From a checkpoint of a small transformer trained on Wikipedia: 38.1M parameters, biases.
MLP neurons of a small language model. Each row is named by its layer, matrix (up: input weights) and neuron, and shows model dimensions 32-127. Each number is 128 + 24 x the weight over its row's rms, rounded and kept within 0 to 255. Numbers have three digits each.
A block is one neuron, or neurons of one layer that tend to fire together. After each block is what it responds to, as a language model described it from the Wikipedia text at the highest values.

L4.up340:096139161103145138142156154090101161129137110154141179151128121134139128152091128148100146112110133098138099107106150130137124126131116106139098141128118135123132145139086145137101143164103152155140104065158138121121128142131122159093109127128101099089146133147133101100132137083114137140
L4.up437:115150131130159121149118171127093129085139103105130156153133102131141136147077145147113121150136090136120065146131131150125101118091149121058110105110087151104085178114118113139108124159127156124128108100129148110116069171152121113141099130134130131120150120157143108118122137117107139142
L4.up1359:077160112131124118140137147125085135119143107121140138142151097128144133172080126142158169125133103135121081157111121162121152133087130110123145117120066137127126165131102113117120132143099194125112108083140159084095139162103143106143139116127144150087125150166112111069185116110119137126
L4.up1977:125143117118112141168146150083102148122121129149134167147120126134121111161134110137109163141145081142106130138129167121136095114075137100126127117120111121125082111107095131137120130144099112136103124101133173090124112170179179144109127115120124112119121128182149136087156118136144154130
Content of the final cell in pipe-delimited Wikipedia table rows, just before the closing pipe and line break, such as totals, records like 27–10–4, dashes or blank cells in sports stats and election results.

L5.up641:132135142157092148092101142087147168116180144121091133164119073153127114140176149118152127177105149088123134136126133144128111171119143150118146095093148149111146129134107101081149113093140139145143146117118188140171119144133135127148124160097137130144121111136151110109106132144106116060
L5.up1286:120161161115111116125158127127111119126120094137121160104094111132099140131132131154155139163106086110128113109113078166102141127125151153161128095136134150096156164136096189093117137108178130127104124125153142109099120141139114107129127126107131127110138124176161150104124126117123118141
L5.up1812:144103112148129111121115159104141119135125105082130159117165116141200103156122132103122133148167171110080165126171089067139093120145104142153158111143116132142135064104177122123100105120165167092176121156159139109127119109125139157069135147112100145131091130116127147112119140080197138108
L5.up1846:108205172163112101098107129131135134132150112099097150170129100137122076165122142135169078128138118099136156116128104103124134154123160154154160096126113130135137134154149167134123120108135161143139118142093142124127122106163130139135160146107166139152145076142138184129102152156117117157
Tokens just before an outcome or count, mostly table-row pipes before Win/Loss in fight and tennis records, plus "votes" in election tables and "a"/"record" before win-loss records.

L3.up1113:161106108127139117153151120131133135157146147117143142145135122092117108151115165112115115128081148099112159189175144166123100143102123135163140098153089156113159108121166129130122128144118089133086125135113159137116101163083136149133112123139114145123108121118114143137120111134075141128
Last subword piece that completes a word or name just before a comma, period, line break or table bar, mostly in lists and tables (Vaisjū-ns, Apart-ments, pun-ches, yards).

L5.up755:140132118137121146162132198180125111120118141110090129073109128147130143115135184117147138127166121139096125121167132176184134132096122126156189176099139089121141166202102132156134106119139151113087126148123143109131108122129088143099112168131110115144155097139129101124099145135118125121
L5.up1060:140156099147137142120108149136120113118126140148117120116130121120175144110123094136139149091131136124186154114081127187125123126097127141096152159165088124150110115138147179109137114143129136089119104154119110105138114175128139115112127146125066142136154111118167136160118136123073088157
L5.up1488:111125116187167120109103185156132148131129124107095115142137114128152112146096149134132132150113125152124139198129104152127102116133141073140134116145121149119105069153130105122181109121137168146129120103128149114148129168102163143125099173114126121169089126149147107078123159171098115167
L5.up1638:110161126145149126106094125140124137136081112149101058152134090126131140127167134083151147141104117112126129111117128122066140109104139164155113151177104130131152121156119140094112138110143153085107133124131095107162160135103144092148102103119126148143157112121193111174096143116079135115
The word one (and 1, an, each) as a singular quantifier, often before of, e.g. "one of the", "one week", "1 South African".

L4.up311:108120164163130080134115136129109123118131085117098166070105101143137161156146126130163132129158124187112136156120160134147137136130128098138130162128076163120118115120086155087105122145112163114150141123112144135121130168169132130135154149102133136103139137115132127122178089144149187132
L4.up455:123114132164070124115132104109129138145130095089145137175124128135224140116161123093144147129108139133134126150145138124123158132151140121164198097161135107111116150105113114121142160116136118137106150161113089123128094105139176143121147118132091167168129112118116134140113135070110122142
L4.up1358:098111187125146116127141108104085164130145105140139139097109111170150097127137144090117124114161132137150156145146136101141106112153131155141176139117121076097125091155092152124109138161180171131117145116128124168124081115110146141125122119118114118144142114139157102141110100173145142100
L4.up1913:162155136115096113118060171093117154153101124084138133153107118117175113133115110097132157164088081110127097154151102157122155154124152137127162111139122164138125097131144146132104122140095161146155132177154093141099123121142201168109145148131101146144159092139135099134136131167127070089
The period closing the last sentence of a Wikipedia paragraph, just before a blank line or section heading, as in "transferred to Saint-Étienne." and "reported him missing."

L4.up1009:112169132178119138122141117109134120148147076088114117116139129112134106179134142094137107141097109122152137139091071149125134127155116133131108129134142159101144136138114123095059146155085141120156146153117135164122123130135147115067110101131119158147086162133135141117132135141186152086
L4.up1015:122162130122165132167104185118123117178148145160082103115149084105139142112125110097103118086094092156102131115123088117139127105180109099104120130140138152136138118131147144121118120117115138126168145082128165119137126103106076115113101161124130119170099109138145113102132105112131149135
L4.up1356:103132120143130107145103150127131156151175142127111144133162099139142119104134147096128113130095092138073112146109129139120130132156148133147102157150151118139152126117165133161095174119105141134129108123108140106086108123107122154116073154083110143116115115155112147106155145157153132134
L4.up1429:124108098111155135110127150144130135153130126139131140108153124081152119135136137097148163123114144118141076152068095156153104079102164168160169109155152107128115128135130118105123157117103071118182158127118159104138150107113130129107110150117123113132103149132124131106125125115146116139
Prepositions and transitive verbs just before a named object or destination, especially sports results and places: "win away to", "lost to", "toward", "capture", "joining".

L4.up87:169102130097162149138119139139088152122130144137138124101097051151145120125139116116141112127135149110127169165106092159107125101073135115146109093122105095132130115105135133111137191119167099150113138142140125140099158154150136118145135164133127129139111172127152148131097155126116112095
L4.up206:194107143167122114098139138111108128121122116129158118100138089169121131159099131153114097126121115136108091132111099124123125151151118157148157148134157116113149173118101110097092156116166097064135161163130143147106113141099115143132096110131166113139152138132120103139107144100117107103
L4.up935:158143107124088115121105136148078112159126109174119098089110126130147151179135153113163136126159110127110154085105173136133143123124134120171141112123122127120096146072121190121147115137123134098139101131147105117148120201102146123139090116127110132198169117120115092129130107142086135131
L4.up1545:134139073114149107155107144162076120126126135073109108127127106126138117166130145099144039107141107130128093111114143134130138144098155137188156144186136151135136110126150100130156135110153129104131144123076152128134103143126154120102098106138154159115125107157134172143114101105125119111
Continuation pieces inside numbers or words split into several tokens: trailing digit groups in table figures like 2,4|25 or .5|22, and word fragments like Ro|an|oke or di|ag|rams.

L5.up103:149117105149119132124119173106111125135141103151106125125136099182140146119142118148172127144122134136111152175130166107117097095125107145094139121090106140129159103054108140089127125083136125120184157142154133094127167164050120100133114160145127130142138129152115118116145097129134167137
L5.up118:146076119142145137129130134117171126152091126133156114107148116137163111124131143097124153096156133134150153131129147141175125140144179112102132126071121149106125103121155152073168184139128139140119160153051115147127166150111112095129130135154162126149086121138119127136117141125134140176
L5.up247:156132122161126107133155161114122151135184089134128137115115097119103154149131136112152127164167121153095140151130108125117096133087098149110089125092166135100148144109141150133119124139109163157177129115182145162110152155105150146113092153095153123142175142168125106103134108114147126117
L5.up907:112095110125101134115123120131168114151120162156110101085123116115127088149129155121099104113139100116115211130114169127145102116152162147103147149126119154099145082112136147128131164154106139138144142133131117122130129136111098123104114142139132128174134124157122122115166088123126164148
The final token of a person's given name or initial, just before the surname, often in tables, lists or after titles, as in Dave Meltzer, Ann-ie St-Pierre, A. Hariharan.

L5.up392:137146180122084122166130155128112135129177126156101148078114144114121125081097141116138154131099107146159124107133129161142065154115139138114143110100115136174130160139104158154132099112119155092152126084165133160095111125107135142114106150138140125153110166187097142111126142159118128127
L5.up544:123136119145154114172114090139099137116138131108084108107080079159103153122073124115144087150108087080082138143144100133176071155097157138132176119152137099139158121138119071132105122076141156139132108129103154095066092122104093150082119193135144099172115122154139155136129150114134147150
L5.up1431:120120148110117120136129112088112142134125152117101104144144100136120126114069134119105093119108092158113109190087099125116130138133179120098145099153141104120134139123146132135108136116101108124183121147118101171126113127096139151095095165119122165071097129144125086111130129134153179162
L5.up1712:103105116156099101131118145108136108129125141164121132102124081166123133179113123153124146171100084066114094124157068132122094178132157139076167153135141133124122129135106111125094099110112161139155123111128142145108116130139136153122085148138129139169081111161133154132117114092107163113
Opening quote marks and early words inside song, album and film titles, such as "Glad All Over", "After the Love Has Gone", "Tear It Off".

L4.up877:135124135130140128099121129112081116136158092128130117158133102152096110126117159109128099154119156084187105144150092086119128116135110103115128138165122097130091093154087109120141163122155155148146142128114142159130133112125141114131145162127128146121103135139121138138103128083092158127
L4.up961:167142136141139118089059134135108101147102089112093111134145091137087113124137136135147087114142151074176125146136078091119124149124101103094141100133114143149087123114101133110141099143134148137144130103086142164157117105165132107136108155142125158155127101139149129129077155125129157096
L4.up1361:155109161116125113154176110127112109138138083085122094143122116116140123109101131152147130113111154122190121149128104089109088153155144154100146109138135083131091120094076104124130114095114125117141125128095153148136121169077111104102109140133125161141105135127130133119162112087124158124
L4.up1873:168133147157127120116095179144093117168119113120063138173153107160126131142141109118130119109150135109186111118127109108143128153130108101079167102104094083152097151127102132128133121157180139140096141146118128112143147114172115107088132121088115127125103125135119148128094140087099181110
Pipe separators in wiki-style tables, mostly opening a row before a number, e.g. rank, game or record cells like "| 3 | May 1".

L4.up88:092134136096107128129133096137142115142159145117184145128118131137135099116102131159158104115134073113125108158088137144130149162182117096150122106144136129106076195127141136131159160123184131141134162131124169097102152124115102107131128119148114171099133154141135144138160133143110120118
L4.up466:115121126165096122123139115100109182128157130113095160098125128128119116133134159156107141079140090094130089169167118120118130157155109106140159106123103086094113152114124143128095115092148101097125098091126145106138125143143104138145146136137164151128108098147126133127149102112052104109
L4.up945:113136142197124115115134110171081128090135128133138113099145107140080118160124164133128116138102101139118108151130121088090149141163122137165152129138111091121087132146107151136105103113094089080182080084113123103098139078102109139094132126111154131105090128125144142113139155120082109127
L4.up1732:119151133155164122099141129134109136091175111101103122104127114125115138153129133100111126142129163147130089130095110135121185165114133125121119120160170159121120140131139133115098157106130107110134109167130166138102134132141122127110141105129199140145096117138147135094167114161112100124
Opening sub-word pieces of words split into several tokens, often verbs after was or to, such as es(chew), pos(ited), s(worn), ins(omnia); weaker hits on made/makes and table cells.

L4.up68:149144095130117126122150135115124094116114128117169102135115119131114129157126168083136127127147151130127099144124088166158105092100096104158117084122081089113161188157175081121149148090144109118057140178093116157119143156154089147119127125127147150141154133118168140120142123144131117122
L4.up346:120140142089124121114135112134108112120107121116153152152094117133155131107093116131158127130123128133103088142123124143148169088139085149116165123133114125139131128158146094134110116142161101105083150109106129129100103130157115137134182124128145152077122116153150117121136105131117150130
L4.up1046:124154136135106142160160177112069076111080115157097126104092142130119108172139119142142126123153154097131139106117132128142124154134114092130108104143115119165173151126123103170116129122142125115096174090116129144135094143157117123071137117121149148150152083140141123135134137095134093130
L4.up1322:128160136128118118125137162128113168133118147111126087104117118164172101146118176151170102100122132106105121105123120166154134165190093115156163119120096134142107134107100096123147085112140145107093157136107099174111080127138104158122149135110088139104130112136134177141112125122096127096
Second or middle subword pieces inside words split into several tokens, often names, such as nast-y, equil-ib-rium, Nant-ucket, Fener-bahçe.

L3.up1335:142099156098109126156122155146143110184128122128113136092135106140140146115139096140130161105140131141129120140139140135134116118166114117096113110111120117112090110116122111087092112156182148113144181103132131160137077145072179111101109121119135149120164151156081099133122091154124152171
Final word pieces that complete multi-token personal names, mostly surnames, in biographies, sports tables and lists, as in Reynold-s, Mul-len, Gas-ly.

L4.up114:133106136152154147125114129131112122116124131139146117075149119175089113149102133111152161154141161162159122163129136099114130123136119136162099118095098119104109127109122175134136119131158112139136105131169116133125125155118170116095128129127153108144157143148145120106087091107173132117
L4.up817:149110115127161157143169134141124119123155109140140105067164108114109128143132105094118104130120150147105150156134153104130118122155169150184109124112126139114125113110132140115129131120108109100187138139160133144143159184119135110105060158142125143157148143148145168087130124074122146166
L4.up975:134093109201089146135142153140128102106147111098099128082091115123093122137128110092121138142101121158107093168141110124135119138131112125088074091094124117110134128092165121126084150148124100113115145125104170155141118145071145107147095143125177160127126125135133143116188114111128129172
L4.up1816:177118137151129125115155153136152131126156066117098126106148133151113133136123098115154151114116138137132129157120108107115115116131123111116093121084124113110158121144119148129113101118133122104163119116140119161128117138120183100154067129134117126121176136152145114078087173143142161174
The final token of a person's first name just before the surname, often after a title or role, e.g. Reverend William, Mayor John, Rodolfo.

L5.up183:128118123157109103125162149160145099145130105127093098098095083130118121154109106095130152077170131106142123120120108168192136139146162146109167127136116131142105130145145154080095162129137125160129158153084116101100115158089061126124137170121106149132081135129123151124145098079100126131
L5.up585:139152138137091085121151089121135141119130172131116141131147105163125108137124108136137114164138132129118089116148122121143137126135199189083140128152149146125155128135082113101135144107162110164164112134162102111124116158116104112128144105077133158112119133112126136131143143130162132135
L5.up957:118100145142134134151110135145143116181134128106138096098123119100165130160126148120172141108120129136171099148130104117165133127127140120116198132077132182124082135124161133110120182151119122073136163138132143137144098115116104115149160125127144101104108117132176138136122134139158127134
L5.up1332:172107117136165100154130091146116101176097118128105134148161067106139131120160110110175134143073126154070083130069065130126155141157156158123139155142101156122119135109127129129128143115115138104154152142108136144110134130143117121120126113113136142146080112132143131118159117116131157139
Separators and prepositions just before a place or club name, such as table pipes, scores, "at", "in", "Battle of", "draw with".

L3.up1536:120116150087124134154138174132095108127133147106118134119085109154131097181138150165182101155121138085143114112117088164158076167132165147095137118146143120132078116102112097125128112122123148108112105078159125123099098106100136175089078143133123144124132137153139145114101172157098172136
Function words and capitalized word-starts in the middle of song, album, film or book titles, e.g. Looking for Freedom, Step Into the Dark, Time in His Hands.

L4.up184:104111133142108156111072144093116131145123131148133122104126125144111161163102106097154087135139103095118163135146130139132137155121184106102105147193163152099142120131114135142140132119131117130125144114110116131164142127139134148110084119154103147145118171141099126105136135099180145118
L4.up377:121132165107110096141095139098116139123128117155147145140072073186126167151125115117225131141116097100102150140149105159129090155147159145096164126150121114133143138114077104139106097085137147132146080076099099139093134152133140146099101157077129143128132148142112157100109120133157147090
L4.up787:153086109147164122167164120149156132179115142136136127037117137157126105163127116140160117119144089131156130129122113142125121131124139129100152123108129150156172119135140144076107142112147115144110108133134084119128108180133089114151125123153080111166120145125119160121155140140140144160
L4.up1001:081116123111094126174102129109118110109119154152107083113089125125124132139104162157174129136126104083074149121137112135185110187115161165100185128164131130107129115125114120130119132133126169124148112124143115114111108144124130139147071163150153130156092103157120161138149130114127156140
Early word pieces of multiword names and work titles in lists, e.g. The (A.V. Club), Two-Bit, Eyes on the Prize; sometimes sentence-initial He.

L3.up456:109105107109145135141129137122112187131128121127124111106094116142140131133124127122110105133123149104103084132117125173111138128120124148114145108101105127112102167167165126129145141102103140129135147115163111140116115147106110133115132150124078152138125116156115128113155145156108175138
Words that set up a noun still to come, strongest for "the following" (day, week), also "one" (of), "an", "next", "opening", "east", "it", and hyphens after "al".

L5.up1:115159146147107136135098121111160130151105110129142118172157123114137098148125109126169115124089111142118153167081122116091089098193131099140126108121092117135093125140129159170123104156125144127126163135154109120119093093118127146111152101146127161147119093165115156140120124122134124121
L5.up355:082129137141142141130147135116108163131133069157127143163141085154108126158091102165133095130145092150123174163126113155095118110147088104129121116146144174116113142139115109159100084125110126165125080122167130113150084125157119113109161165105097147125153128177129119155104095151139111134
L5.up898:117129176103158100077143159126126134141118136165140116124142120146128104138116173124139101145127112126163141114091128089124143103159086091136148101109095101122112106124123135140142057139155164102164185106100113142141130173105114143118142115101130141132096197143144155107122164144111110144
L5.up1662:143117128082145126117100129131101147200144120167139149133138111138126114167073142163157119162122109102125170156104086103128089148147112134107162145150099106146103108122123152121146126130183118123167135128123166150156110106139082139113159101137130158163118134149152132129137116103109113140
The article a/A in running prose, especially after prepositions or commas, as in for a few blocks, with a quality, a Marine reserve captain.

L5.up231:138169172087129096141105158140146154140121100096104121128177121121127140079152132091133176118146107119136099162165096135156116097140128170081132127102154129089123123112126102129110097172156141152163123120143154138140110113062173133116108139078130094127106143144078113115085106135129136130
L5.up419:139119151112108144119114149120142153173087092148126154139131118135137141134142105111170122135137157119098126150150144148129136106102129174132116106110093149135102139114106103076134163152133114093104128113110149166148132145127153127175119134135142145131108130096101139119129147103097142163
L5.up733:129097183149163091149125155146169111139147060132142112148173117164129128127145132125142147089155154103098118142168096160136141159102113151135131133125150112145121133128103113090123140155150139139136106090093146154127152127140170134125105089083150121099105155143082116088097138137085125113
L5.up1255:124145148122120089159141173128160148128122105139109128132130129175128148146154133100154163144174145147057135175143091148134131108142096176101137097148088123141119091093116082104083131142158136137127132142129142123122115160109161128123113112107146102133134117123104075093106108166135128155
Closing word-piece of a multi-token proper name such as a surname, place or organization, e.g. Rothsch-ild, Emin-em, Buny-oro, Wall-ner, Tenley Circle.

L5.up639:140146105118124098093116141152084152136114103154167120134130140114155128142139107068140077120169134074166126157104155204204104169151153125094152114122094088153107096194097125114109134143104124106092132161133128091123108152152133106109091114134130122151122111113088115110113132124142123165
L5.up886:129122161113088114106114101127129126127134120106114169130164163108125158164088132101134123156137121166178113104146139153141113112124163105132134135128100100095094148179124124106134127136099141103119107134121130151142118110114113115126123122155155122167127127172117119160148127085130157147
L5.up1359:075142140142133087069143137135133127156135102149085141140157155084146085152167101117128092160140131113100142130176116178152162143153129103141142110152109119137095102191112116103116112143114129124127117098136169113144108113126124142128111119140116131183118106129102146123125151140143145154
L5.up1758:126161147092136072087126153156092159135135082101116133076117103123146118125131105100155099140154073121151152132149129162148149165114180113169167121119097125107126100145137136095122108137120140128098125084143106134101106174138136105122147111128154137098151125152112165105151101155142150141
Fires on the last token of a sentence, list item or parenthetical, usually a period, closing bracket or final noun before a line break, such as "season", "nations" or "(VA)".

L5.up81:135156152143107102102156123097131189168145141129138118128133121131134103123110111136155109120113085091118110126170127109104110142135148112130149135147137156140132127157116117125141076102168101131137106153112160135088106106147139148140150132105123161141130110144104153130129125090156121144
L5.up685:122135128101101107161153121126126102109132153086080185121077136111156134119119142128121139156115157107141196160106163123155107125143130116123163146121162135111138139119132101125088179156128195133091142086131148126129119138130116117091108181123158117114143115123145127116107114131092115110
L5.up847:124133135154166140137140136185109128133150147123131126120164144137131114132125115116145124103104114157089156124125102152115119093144151146125109084124102135131143124130127130132142135130094106146172158154094143134139157150108120099144144167140133116073113156169131130112092073125087147186
L5.up2040:125112149135135131138152143100161150125153116119122150080146157064137136116167102129128151159109148160145155161113098113121102142069165095131119132119134143111131144123127124088114111111091135137138090125151124136133155109129150140139110124116137155129154129123134103121125108150132124127
Word-piece fragments inside longer words and names, most often "es"/"ens", as in und-es-erving, dom-es-tic, G-es-ellschaft, Sprachwiss-ens-chaft.

L5.up291:069141125148104116126151123147151130110155069143114090113152142114126125153106140115096113132115112142093107128147096125144188098140119161143148115129140125148152164095065142112147143152142149121153125170107135135185135097131118117107114090122102142142136162132129138158098135100167138078
L5.up935:139164149165116126085119156061117103117121144151136088122099110141177158152138128134120137129151133105113089133088101136120145132172161065133166146152160058141104159145086170135135142116118128115088131115111147148139129127167168171076109133122175121163172137145111141100132148078117107098
L5.up1226:107144155107138130109114119144098086148136136161174115103102113119103157129127105157148149118131153137139149181073139132181167148162116132189157146160140091163115166149107102110095170126149146098121116142135135134107170126138091129105116113124139127077133180143103168106093168104121152108
L5.up1484:105127139134132105148126120111126110100088086116123126103121139088124135172145153137156137121125095115125127098138114107158135151160166108141136135152110129160136105171101120078110120112139133095135144131128105138125105169075160156107180104107126137160116113147128145123120146120141122155
Tokens that complete a nearly certain word or phrase: middle word pieces (Le-igh, E-igh-ty, Light-house), than after more, of after one, until.

L3.up597:086112119132187129086128126147133148127153083130088135123147106111110098130122108125159139145094090127124137127101033128139140108138149126141134140125152138144103110138156083128126153164166187128186163122094145130141146121076142133122132125123117132132101112140125103110155142151136189158
Prepositions that lead into a coming place or institution name, mostly "of" after University, Duke or Governor, "to"/"from" after moved or came, and "de" in names.

L4.up980:084135164179127066183104119126145076106130067120127144128106094152118116113137128163115126133132101053176120129152107114100094112141106126134131152138134099116143092142138151113121081151111151091130162118079132166133141092146125137113147175107142142112124091126163140136116125165173167104
L4.up1124:109155157149121133157124130086140120126147120138116121120097105150132133171094106154153136118147131080148133117081126138137185131138117138153136106143175145142177120094137106108140110118126150089137090143104138118163087104148122150125126107120114164116159134135167157131113122130123127119
L4.up1673:136168130145124071091138139120118142117105104118153110151123089168163172141142133131127159137093103096109106122142123142103168153124132128129109158121142149090126146096149144160119128128156171097153136124108161083180144149116146114169114134106160154144108118134156159126138089178133161141
L4.up1746:134174110163135110136102119156110143175102081086096107126120117121126154132128134125134169118120100110121111120121103088098137102146113153121124127184117174136144109125147146130087103114131141130136104124156151152098129139129137145121115169116115152155122093130148122113089113150130154147
Transitive verbs (often word-final pieces) of earning, getting or achieving, right before their object noun phrase in biographies, e.g. earned, obtaining, received, made; also empty table cells.

L3.up1271:155124115172150114138139133093136165190155123144138124092127103147134118131117141122141093143143095127166131135096168131098129159120164119169153126153081111110131170121116154118116122136144145113137138126105140125094130168145101139097158129098122143106133139128142146115138126106158133095
Fires on the article "a" (less often "the", "A", or heading "===") starting a noun phrase, especially after "as", "under", or "is": "as a society", "under a Corps".

L3.up847:159100114171144156173118149175140130144126113156122121061124124125111153129103116153157149173122145131116117179116143108124103121122098097134120134119134106104107096105115140105085131145133143150147129099127128135170081163128186106112095124122083131146140134151126135092140128153146133166
The final token of a person's first name just before the surname, e.g. Barbara, Wilhel-mine, Natal-ie, in bios, casts and results tables.

L5.up132:152105125126153133132110133121134109137115112144122116125120138139115090138129133079144083127101126106107129126120062115117129132113090114122153138135128120167071141163126117086121100116155161136131133152142165142144130165124109167127154156149139150164137089131164145139116114106113121121
L5.up550:137133120131108145138138136125148153140127141129107091121147146139164147112154129150136104119136159136120125136136130161103095084125112143116108077137111104132158123145125116186110160119097146085130079165111136129093146114158081134158123131126129150120107137140134151109161097116112115150
L5.up706:148063124099149104172120104100132131118126125124099137128107133119124119082161147111147115128098140105152119169171135134116108134107131186130181146116103116082120155101154140125141105122161152130064130159114109125089108200160135157141145142136098113117112147105110105135116172135134141104
L5.up1285:093134111119117103098127106145096122136152097094124115149160127124104115147137125109132099133140171122117146145131129130108146100099157106082076103146146149116122166119115103114177148101163128122108115165148108188142123126118158140134100124132121135088153109133129100127110108120102116128
Table cell separators and number prefixes right before a digit in Wikipedia tables, mostly before 3, e.g. sports score columns "| 2 | 3", a standings row starting "| 3", or "199" in 1993.

L4.up244:135146098129136140136135160137121122129151060121117139103137121160085155149127145089154159119149105121121092141102153118105104123128138137139111108116130158137124123131112133095088130112152140145153158135141121155133115138111188129114128138113128155158142141174122102098159113132135140146
L4.up843:107115122103143126131150149133135080088141065168124141093144141104105117127104123110123137123136118145162126133117162173115134101096174144103087134103133117137143121138139167129101049084127114076128140117169136131129097155117147108097111172136116130138149149147115108089138159122141137136
L4.up1757:168099129110133160157116109144117147136093086124144143077125119113106130102131148121192143140163150121139125149135161110152151151126149143139148142088102101108129156101106145121102127130129137112144123131127101162127101175138164120110125128160134150136137156150103135096170134149116135117
L4.up1906:128105108153109135169156135128128151178147138142084112092125141180134141125095117172117118138115140087116159116115167187140137134123142118139121135170121101111148120144119154126104138115138138139131079114117119158110107136139146121075051109129152131121158149151106125070130093153171109159
Final word piece of a person's first name, just before the surname, in cast lists, election and sports tables, such as Cath-y, Giorg-io, Jos-ef.

L4.up219:085124107111149062099110141107120152144142091128153177118113103106120123132125138131131117171161125148132120154108110165101144123142111128118126118138061086111111102158109117156120090138110155139136116096068115130092084148147123116082151166095131139135087114147129193143106120074135073156
L4.up1834:138130134118102109185162151134110141156131111129159124119177129157141134176088144115137143154125097115102132154093142128097125107142177104132150113124082106149100112125132139107157118086167135101145137122132128108147144125079121172106140106120099133089162125142146152137111187136105129151
L4.up1836:110139113157180136112155168144102140171151143154144146178144074131084145146101098125143157145118131096127101145078110141108116138131151143132156145139092112098145105123110170187134087134161134142144097123122107140132100114141117132125122149109131156175189112119153137139105114098113122146
L4.up1993:127128144156078151128164165081092135173153094117125150153133119161119097161110136147148118165103176102155138163105074128131098155138157099121111112118110125098104113135131120109101114157119169120104142117121141134094098118122096183084159103115140131126089147154162149112155136148118132113
The indefinite article a or A in running prose, usually after a preposition or verb, as in within a few months, over a century, sparked off a debate.

L4.up1397:081114158108132090146113139150114116125143133144122125137121104144085119122110148110161165101118126158096150110129126150126120166122172140117164134148119151130150140111096143136147120160158153122122127072116118121094089096123132138135104118119148137144134148133145127102097118167107135110
L4.up1735:134170141096199112142130158105145105132151099136116156108103106139136132135151130108138120134110099144079110102141130151160125138106114095125153147102166130150173101085135125157131133152125128157126113123130161157151106107102121109129145181118094171087123214119128111131124159140144158115
L4.up1989:128113140128123146124159149186141177121121162139070148162133076092174117133129114113147131133190122148135133107150131189140147142105119151094160189177116136130096139075113124134125114150135123143087155085150134130104077157105176094091129121109144127105167179164129122121105116125136116186
L4.up2026:109122152134132098124087122113126114107192097135105147152118140117089128175152138132144112079102119157146106080117117169173132124105149099119108098118106167107162120122155072104120130132113140136146124121131167091115107131091151117096122128103131124159130119118136162119129164100087136147
Closing == / === / ==== marks that end wiki section titles like History, Personal life, Semi-finals, plus a weaker response to words inside multi-word proper names and titles.

L3.up1623:166109151131075153123076090096147112161124094130102108121124096099139125113169165127149133114113115170188099121111170103178181174112170131142185066123137096130117131136123123119088140147154117153097110100087126091157114105151185152143134139114154114166147128105115151115124094154141120118
Final period of the last sentence in a Wikipedia paragraph, right before a blank line or new section, e.g. "Allen Parish." and "County Championship."; weaker on table-cell bars and heading words like "District".

L3.up706:136122136120104113124120155124123080124155143108145146123074088129199178133103131132111095135154128096104100121104152109117159084140124112100134125119103138103136083134099177137141117132115173107122114118120167111134113165101104114075117192105108163152119150130128118126111148143117164121
Fires on hyphens, en dashes, table pipes and decimal points right after a number or first name part, as in 34-acre, 3–0, 1 | 1, Hae-jung.

L3.up261:157116120117150127111154141122115125133127096152118089091102120094141135173141128191130139140140130121167128138149122176103139127117165125132144155122158159085068141171150190153121114107166152105106137098130123104120094112107146123117123126112158139147132110100106162111125132127161125153
The word "of" after quantity or selection words such as one, most, all, each, none, as in "one of the", "most of his".

L5.up528:145112118169115163121169152089147125137127104141129123092138112138091148152118129115140149147124133148079130170141145108137137124100149182139131109080100152153140091079134148081145149118158122099168123147139151118138138136115111107105065159139155125154116153138141154046120116119133166161
L5.up1814:139128106125082116127140131115145099171132130139070092132139132125090091104166172099149101088129176154107094127142104156188125161148143164115107118109164134123104128132147147137112134124129126096133123160116151089102139117147148140174107159127133149135149066116128138093159110115180167136
L5.up1995:115134122165108117164140140103124128123115125158121126130135118121119149142120163133142107116126089129108131130116105130138113174104126174092128147099153133136098106121129153101123131115116133116139096100143155122141129107114120175132094154123153100122160091163180138086136104083178180129
L5.up1997:156134113135122096065129132107131124147090101141137107153124113098134154127121133128118134105111128114085119167101148111099105115125113131106120152113106187120130127124137132138124146119146130101120106171142141112121102057113158126138066128092167119133103134119115166086118120111110179148
Tokens just before a personal name: role or occupation titles (manager, singer, archaeologist, Republican), table separators, country codes, and the name's first piece.

L3.up1647:148131093158143063110143134123115104167131128122129100158116109101102105131126148127139097118127101156124130175101142137109137151110127110112080143114118118125117134105166121156092161156149101098123076070100164129092116126123135123141106106127118133116136123126139148110128090122150147133
Words just before a named person or agent: role nouns and titles like filmmaker, manager, President, and prepositions of, by, from.

L3.up1660:129115124156074125141158146157150148170127113087115092136104102139135140118104139136144118126131124114157105108124076154100108128104097124076106055104122122085117134129117166113132106162087151148134152100149141154150117138118130132138134132137111142134130143164132123136104094100113157125
Closing pipe at the end of data table rows and dashes inside match scores (2–4); also prose prepositions and verbs that attach a following phrase (with, under, record of).